config.yaml
n_layer: 16
activation: "relu"
positions: "learned"
qk_norm: false
attn_scale: 0.177
bias: "all"
init_std_qkv: 0.0334
seq_len: 1024
MLP neurons of a small language model. Each row is named by its layer, matrix (up: input weights; down: output weights) and neuron, and shows model dimensions 0-223. Each number is 128 + 32 x the weight over its row's rms, rounded and kept within 0 to 255. Numbers have three digits each.
After each neuron's rows, "fires after" lists the tokens most often just before its 100 highest values on Wikipedia text that the model never trained on; "fires before" lists the tokens most often just after its 100 highest values on Wikipedia text that the model never trained on.

L13.up305:112137165124132139126172111131147131036070125136128133164103118101080153086096159134174161128146114137141118121111159080105159077052100127111133138187157151125101140086125148133146127140114158124139094104159103109119069155133136196114128156185096133085152117159165143169152196125120103067189119129137107100064155091164203086144116117090113178111112091125111153172187130109119151115092128101141084161139166134122161124101192132122112128172063153104068159130121165137070161135093128115080117141108153115086154171093141151130140128176152137098137176078110162115121159114116181183087120152076139113097097108061105122140111092171043088105164103106200225133120146133116170092110
L13.down305:097089050118158069126141072092121148178096075122120091155139107187145139181169105136170142159077193147104105125135161098122162082152094144131178104123151070145167079098107077163041090113182137183072138173167123113178092061131153128157074155118148139068093092089081140092157095127148132164095069127134124134111142164164163147151146138143128149130067155185117118130168148059059165127166124120121186149106088144171117105121121144128123141110151090150133061127133106115153170156147207122132108099084108097110117158162094170130093107117081121173114111166105146151142128163103091134124141115140148169107084172160128125154081161124184129175117175148162091109108151139117114137128
fires after: " 1", " 0", "or", " v", "em", " |"
fires before: "0", "is", "es", "o", "4", "out"

L10.up442:175169089065121068117157127080059124115157107095069119128154144141153161086115122085136160126158172092083155128142072148106118170099087125077150188123100100074158114173088090059190138150105151094141169120172058087079173179136113157095148092126119178156122128113130148081117118148122103119155182151171093122168142107172104094103158164139145174154143109139123163136106123167135137095125131133140209105090120177143203149107151146138134144114196135164148172129151141172115118151061091085097156155102164177021147091087106149101147124072134143099122136136116178107156096113130117096124117087119104166127164164101116150137072174148117151118106150083134151140134133137091124191119
L10.down442:064150120133122130117141122154149161126137149078093108167144114180132140074154096147079074121113104190079151132092070130130096090180075125090124121113117133095194126112071134103086150139138117131077119108150132104070127128186141130136154100170207115156067173120144137109105172145117135145127109135136110158084155170125144125102152139095149116107098125078116164166141172141123158164191085125172128138140095155127143121159191188134050137037116135126159198153162074119167137185108139143116104129104195175139154080170143176110111100173156141111158134137113156083112178065175115110085117117144148143126081132081166128103090113102081131077118161105119036129105119162138163179108
fires after: " |", ".", ":", " c", " in"
fires before: "\n", "|", "us", "-"

L6.up246:101069127168160100145125124179118170191126109140081092159107091129114091121125075143201086140129113178167118171158085084088115132120194156107092036126098103102111130064152141149102142107139146151124125111103107115154108116118131142058102139129115163128144074150177141143118146148100101068157157097208158118057144134121102130157088135151137084186094157152120126109147141138133104124155106124102143121179155124117152168121119104114201142119141110069120189138097172073100122103118092110122142125188099103150145140092172093152173071166145118103138097111174119082159116176169070142124165073069192117147190120116120083191090154124184160153122159117117082132150131083107079181123
L6.down246:069135091124120141101116044176148113132115144167062116129135166142114110189106123173138146180146115147136107131156135135155143146104158123130132106088104112213048119060155153120140157069148094100103164038123089096158168126161164150183116130131129138093178168131119169147149161076147141137117139124116168088075101153113130147124205124129144074108132149137126128138125101119173100124120116100109115182145169107160146164118142114148099135126190146096120114193128043185114134119147116111123140150078106194086110158127141089182118135128102127137099081104130139087152095125130178124165120147143117131097139108112156186092084131190171153179058108118114029149084108170117146050130
fires after: " de", " d", " e", " E", " ", " O"
fires before: "op", "ctor", "tern", "ct", "cted", "b"

L11.up324:177117096136176152059114226179121127113104153124143135148139091103067140158112177123133097085172135097137087090154126146151153120111140078135184130129125137105143180084067093158133131104072140118170133088144110118118207112089110076135178128158185116163105161091096156170161079079163100120160129134152056142176069212119127136118171134130170152156123161113089103107135102130205146194172101145148148083102131191153112065107155148110095139117149089111043059128133135159101125104143091098145145140091104129125148113123126125162107142129122153154139100141097138144116136159125107119110085143149129137060126105141059122193145100117119181088136136128117114103205102131153167174134
L11.down324:127168132134110155167157118104184105083131099100114111133110105225107176123060092140115051125126087150153122104089201170090175133153137119087131138198103114102133152114117155190151101141172136137152139124133126145154098105110103142114124115171121107194138101118116187067168133113141148139084112150133132124199134115083185100075188147103078130156111093127034119112080107149103144152146129135160166114132156125143122164167133137075165096157128100070126105126151135124129119104129138182173080156122135099102111099186138092103126133150162153085092120134095156185181099108175130181126115094142146133072123113150156101170162084121077161087075186075117107175075093131179114103073
fires after: " |", " –", " M"
fires before: "|", "oc", "ire"

L12.up146:108141132110060147120110136164181142073141136132155147155109096106099157062171120127059156118148146097093133223149092108112134117112122123109108102143115140140078132151151138143134108057096122157114120147064103038138109099138099132137186123134136078123098185143187118195086153164181144109123210066193173133130154150137140156102075183153082134143160151145181095087136144096196118114153120144162149118109114124063123136091113085120128138105088071088158176126111179077109123103092147081119181139186113123150177154151147156128102131209125129098131148137186147100128157140106172098117147138103156127128108184110088123162129104117069118157186117137143164179144107095119144137087
L12.down146:135174091145148131127088115061110158116191138082098144160110163115118066146122111080109137127084132122146162127155106102126090090111113153121105103173139059145110039154136106129156131138104129154109115102110135145114092141153207104142091140059153122125194121159142164104126096170165120165152088120159107144083133144128107131150120133096147090132091174114154139160142117124093070135148104090116102113125097122185132102124128136127112099101184145132169137134093097191163166101100055089166181167149137166085123172074131104116094186090177156107166125111095117161143122127168178125162135068098143145107129154196161133105202118066133142127155202089101091076215162201073117134146
fires after: " l", " L", " p", "ra", " d"
fires before: "er", "u", "est", "e,", "ic", "ell"

L2.up372:154149137099157132137169105151131135119154158142147184137119135088097153103190183101125079088160077158078189122123129168125165111190128130125154130151123164084128176129120135129077122166161113128082073171130172145127157114084113077117083115151211179115114138074081092107158173113132150126169094096064175102115106170127069131174140141091164111126085108157128106149108115027225086114106122113130133105134141128165106154134138124134166169074168173090135132051147115155072136138140063129114154123134101136146122105126091079131136097179179110064124142145134200135142126099151106115112162152117153139092167114101133188070186117139092126087089130106136069114129136128145113064139
L2.down372:124101153091158097181144087110160127086107129137134143164152153109106176076164149147074064029148100137154125170112132175168163118174106148157150129117125133113142163085162139070086155190140104107062059088150114108110175095147142092116125111149185146118102106063099139155148124132136159120130099071101198138157175108124144136169156121117114108113062130097099140135087109099139099137192148137105183110110087182118099130126124180100188166096127180119195140102147135094116126161196125115107067126183109155193095192135178082141157144107162159107062118134104125130099162159127089116069137160156170189081135115109158131103122098120076127117078106103149152126118100143139095138124
fires after: " S", " R", " Ind", " cons", " D", "S"
fires before: "re", "ond", "ut", "end", "ur", "ial"

L12.up408:109059183142144114161131106147089133165189090200086074111034152117077114152116119090150144085165152181140126122120118141114077162092089179150125139139166086117155174164128118040125084105161095168132131169170130134121108141112074138096109092151075118114108164131140101116126140106075193184073099086125153138088099094135155101168146141160117097119123126094182056115132116098126168134125190135144137199076149139108125165169122126143126166116083215149153123106141089144148093093146152117151112169129129088127141165089138116122136096114114144109092114107106126034151118133157112154166193135114139181170125141104124066119134121147095177121139149168118098147119157089072128140195
L12.down408:174150140129155108124109090114129149120125204135170113105110098102139138197134092112040134143134196125117116168110160151097093190092187121088083159099124160097206130142151111112125126151126160090138187174116112102119166148121119167154185089122187115182098132119139051112127114136119160122141176063153095134160180109132103129143134074137124087193081148105155120095048144000132160116118080128067141124135117148091152162125130147114124081116117180118089130145130144144124140085157083093093151090124117117166118163132166102067149114103178079093136137108103147117124098136138105107097170116104116095125074129136133122131200174116171211117132136153137154151125131174115151099099
fires after: " 0", "%", ".", " –", " 1"
fires before: " 0", " ", " \"", " –", " 4", "\n"

L12.up180:137157121129083171147103089157155107124135083137146117159100132135165135101115153146108048162129133141080096111113164174063085146160136179124128116142124122141123155110155091159117173112177134150150130184076099178150110113164150157092101148104140172121129090124236064158109121162057125104152161081151153132118098124146068182074079083096157133088090172143124047123095138142110151135148145141187145065151169218148181097090155116132138134101142156080057107126146122120104187123160155131090109148168107088139136110123085121131139150128126143149082151091131137107145077096134174135146161107103109119065129122132141075083116116094097119106135157137164142100194121082221115175139
L12.down180:071127119162081127097131093140144138097104124103180171110103176137158111111139096082177135120104159146113145116122102081132133081162151111193160156182196112112142171122123103105182083112061087107125115146143114123158105137149197163107135160122136082081096168128061108133112102102108082170128103149168110064064117183106097108128196108128133136154144136144119122145189141178143150131080123146139168178123029058146097119164076124138159152193146128104095149113154080133126141195162090142145095181168083105070101104139144128119101108094156190155119154125135098158037162170077124127165139124171143187129109108153128126133158115117119096137112132127104154073142168125149108116067
fires after: "ar", "\n", " sub", "–", "-", " 19"
fires before: "er", "8", "b", "ers", "7", " 8"

L9.up167:077156173117096099152071105169120140132103086136118178110153119117098118144078138157168104162195148123125141169116131133149168147169134123075132124132184109130138141179017132132114112126072178135181077080140132120108152093167083121094211148116092131133123111166163156086171108105112081135170161092140075171109141178149127136105143142114076166148044145093070136123174165156168180123159147134165115118102101105141120176150138138119127113086132174150156150060113065054109130117138108174110150134146161140145115114157154107129128121099200113080109139113146152125124169100103075090133166161147160058151134152175084125062100093104128134119138148142067188088183138100127139123145
L9.down167:112105167168140112026187100112138105114078127072148172135076131081201105121165088132167085178113093126129121139151123134120133196133137180119161154117174085095131077111104189102132131133147096176125147069154166142109107124134160201139083096148157185117103125114061139088235175137098161097138144158143136091133105102130123120142084078149123154159135169181133121142142057124135162096154105129076075146170079160135064156121138133158160177165115161105124132082094142112124179094109163162128055150123127152118118126147141107108192107127115103093156087129153151173147159130122120102080149139133107170124120148122069129118147079089119136117160149107205111105099147134094129128072
fires after: " d", " D", " v", " V", " g"
fires before: "ctor", "cted", "o", "ct", "g", "l"

L6.up389:201134126122113198171132108063166136101150115111186136105127135111106191150162102116144162093104103131100157142172080162110160139142135169125144148147155148178125152120118161088114179135081119130081153116107157142188136080164088164139113150133132164082128096155136169155090164116129124110069069153092131102142159081124051099149139109135148182081105078099088077184141166138194101146141115162142081152175070089080086163094087075130140108136155086124133145142171200096083115098068184127140117119102174106126111145155126143148121122134184135161139094113138152080096070105132104088149154077118217158106147102082130156154071139127105151109095150152145148100088176148086142132083
L6.down389:111137142104127143133068165084123109146150140126113160164179122070130172115104124102144121128159095169087084125099063172169124189098099105145154129100151141084173189139141091143112138117109087139137120118122100140134111166113150108125137090140165103100082120169146126116070154084092147106125164067135120123134093181158115129095126105081149156139103125123146135178164125179097150139129192178102089154142111153205172108145137127058071112117095186152126121068140136121122113070117129194140116141171113109131075128131097114142056103131100112168134149156125162175068167127144183094134121137181079120060059134065104167163132205114102137102128071173166187150174102173143118198111
fires after: " S", " T", " t", "S", " A"
fires before: "ond", "es", "re", "ber", "i"

L2.up475:167078086094161076140118152163118088143131108106110191091136157081146121122108109088106179122174116171134152145117129132110134189170128087124129080082122127176142106143098117114127140137157099103086123135146133128161131138106108182133111125129104101186176148133121131157057112148110133171131116166136146118137134104103118098132169053173104113134073168088125076102125164141143213169163127198136148161070109099140170141127103058175157072098112170192114103127192138098141151130109137120160104167094115169106132140099161182118083115088156090079120194140141049129109149109161173118150184154146142048118080189101120053088162156153125122049150098085130116123140121176148137142120
L2.down475:207107108140121112106142115135080137126116080129104087065110125166117109144131137169115099138101143097187097101109117134082111139107060162136109227045175071143125138115084087081103140143141144156106125138085108156129112144110162074146147126144196107146171156115136151134113079155137147101112148142121109150121126148110142149137124255083069157132131182088143110161134116137149104102075112152102098112102151147158086107104094113143135172125095117126124100130142136111117156135205118089118126118088181173145143134201081078186123110092101137141145163150090123121143167085103081135151184101110073161158140190054176181142151126162147120137122136155128123137201136129139162103176
fires after: "\n", " |"
fires before: "|", " 3", " 198", "\n", " W", " "

L8.up22:105142112112115144139178132160100080077121129088135148108113120131117100176126106165166210104112098152157151153167098132132158130113116131126166119120104126126091204078160086100096093127065133104158085132108115150192142130115158119113111167109172056110130127144124230130180169102140163149129118111134108112095161112094084167114179145082184126170118132099126178080118137162136103231168101157176161095125121154108061144094123110125135097126064104064124157092106136198160097089158114119150158180089136109081178090149070175097153119095159156105180133094104099078174139166114184083136114167134073106129133099162094157130117122141123092117183122094139157114129131160144183147111
L8.down22:106129171148117189129173168154143168136113091125081204186083099173189156104077138155071110115128071114130073119167092116102081096110081159128125136085106150139108131178173152156174119199061112168051130084117081167080110159128146109147073142161173153122129146170148137152121109126091124074084124102170084120074102129117107118126126207133135141162131111121114146171146121128051158145112166144133143119045167094162069136133209126147133156122150140124155109132159082130123118164153086158141131127144075111134133101162180105103131120135106119143168204095135185103059112098116150124130111119097147136117107106164096065112100180153118066100136108129101131128156127149137099175127
fires after: " |", " 1", " /", " m", " 0", "ision"
fires before: "0", "|---|---|---|---", "|", "3", "4"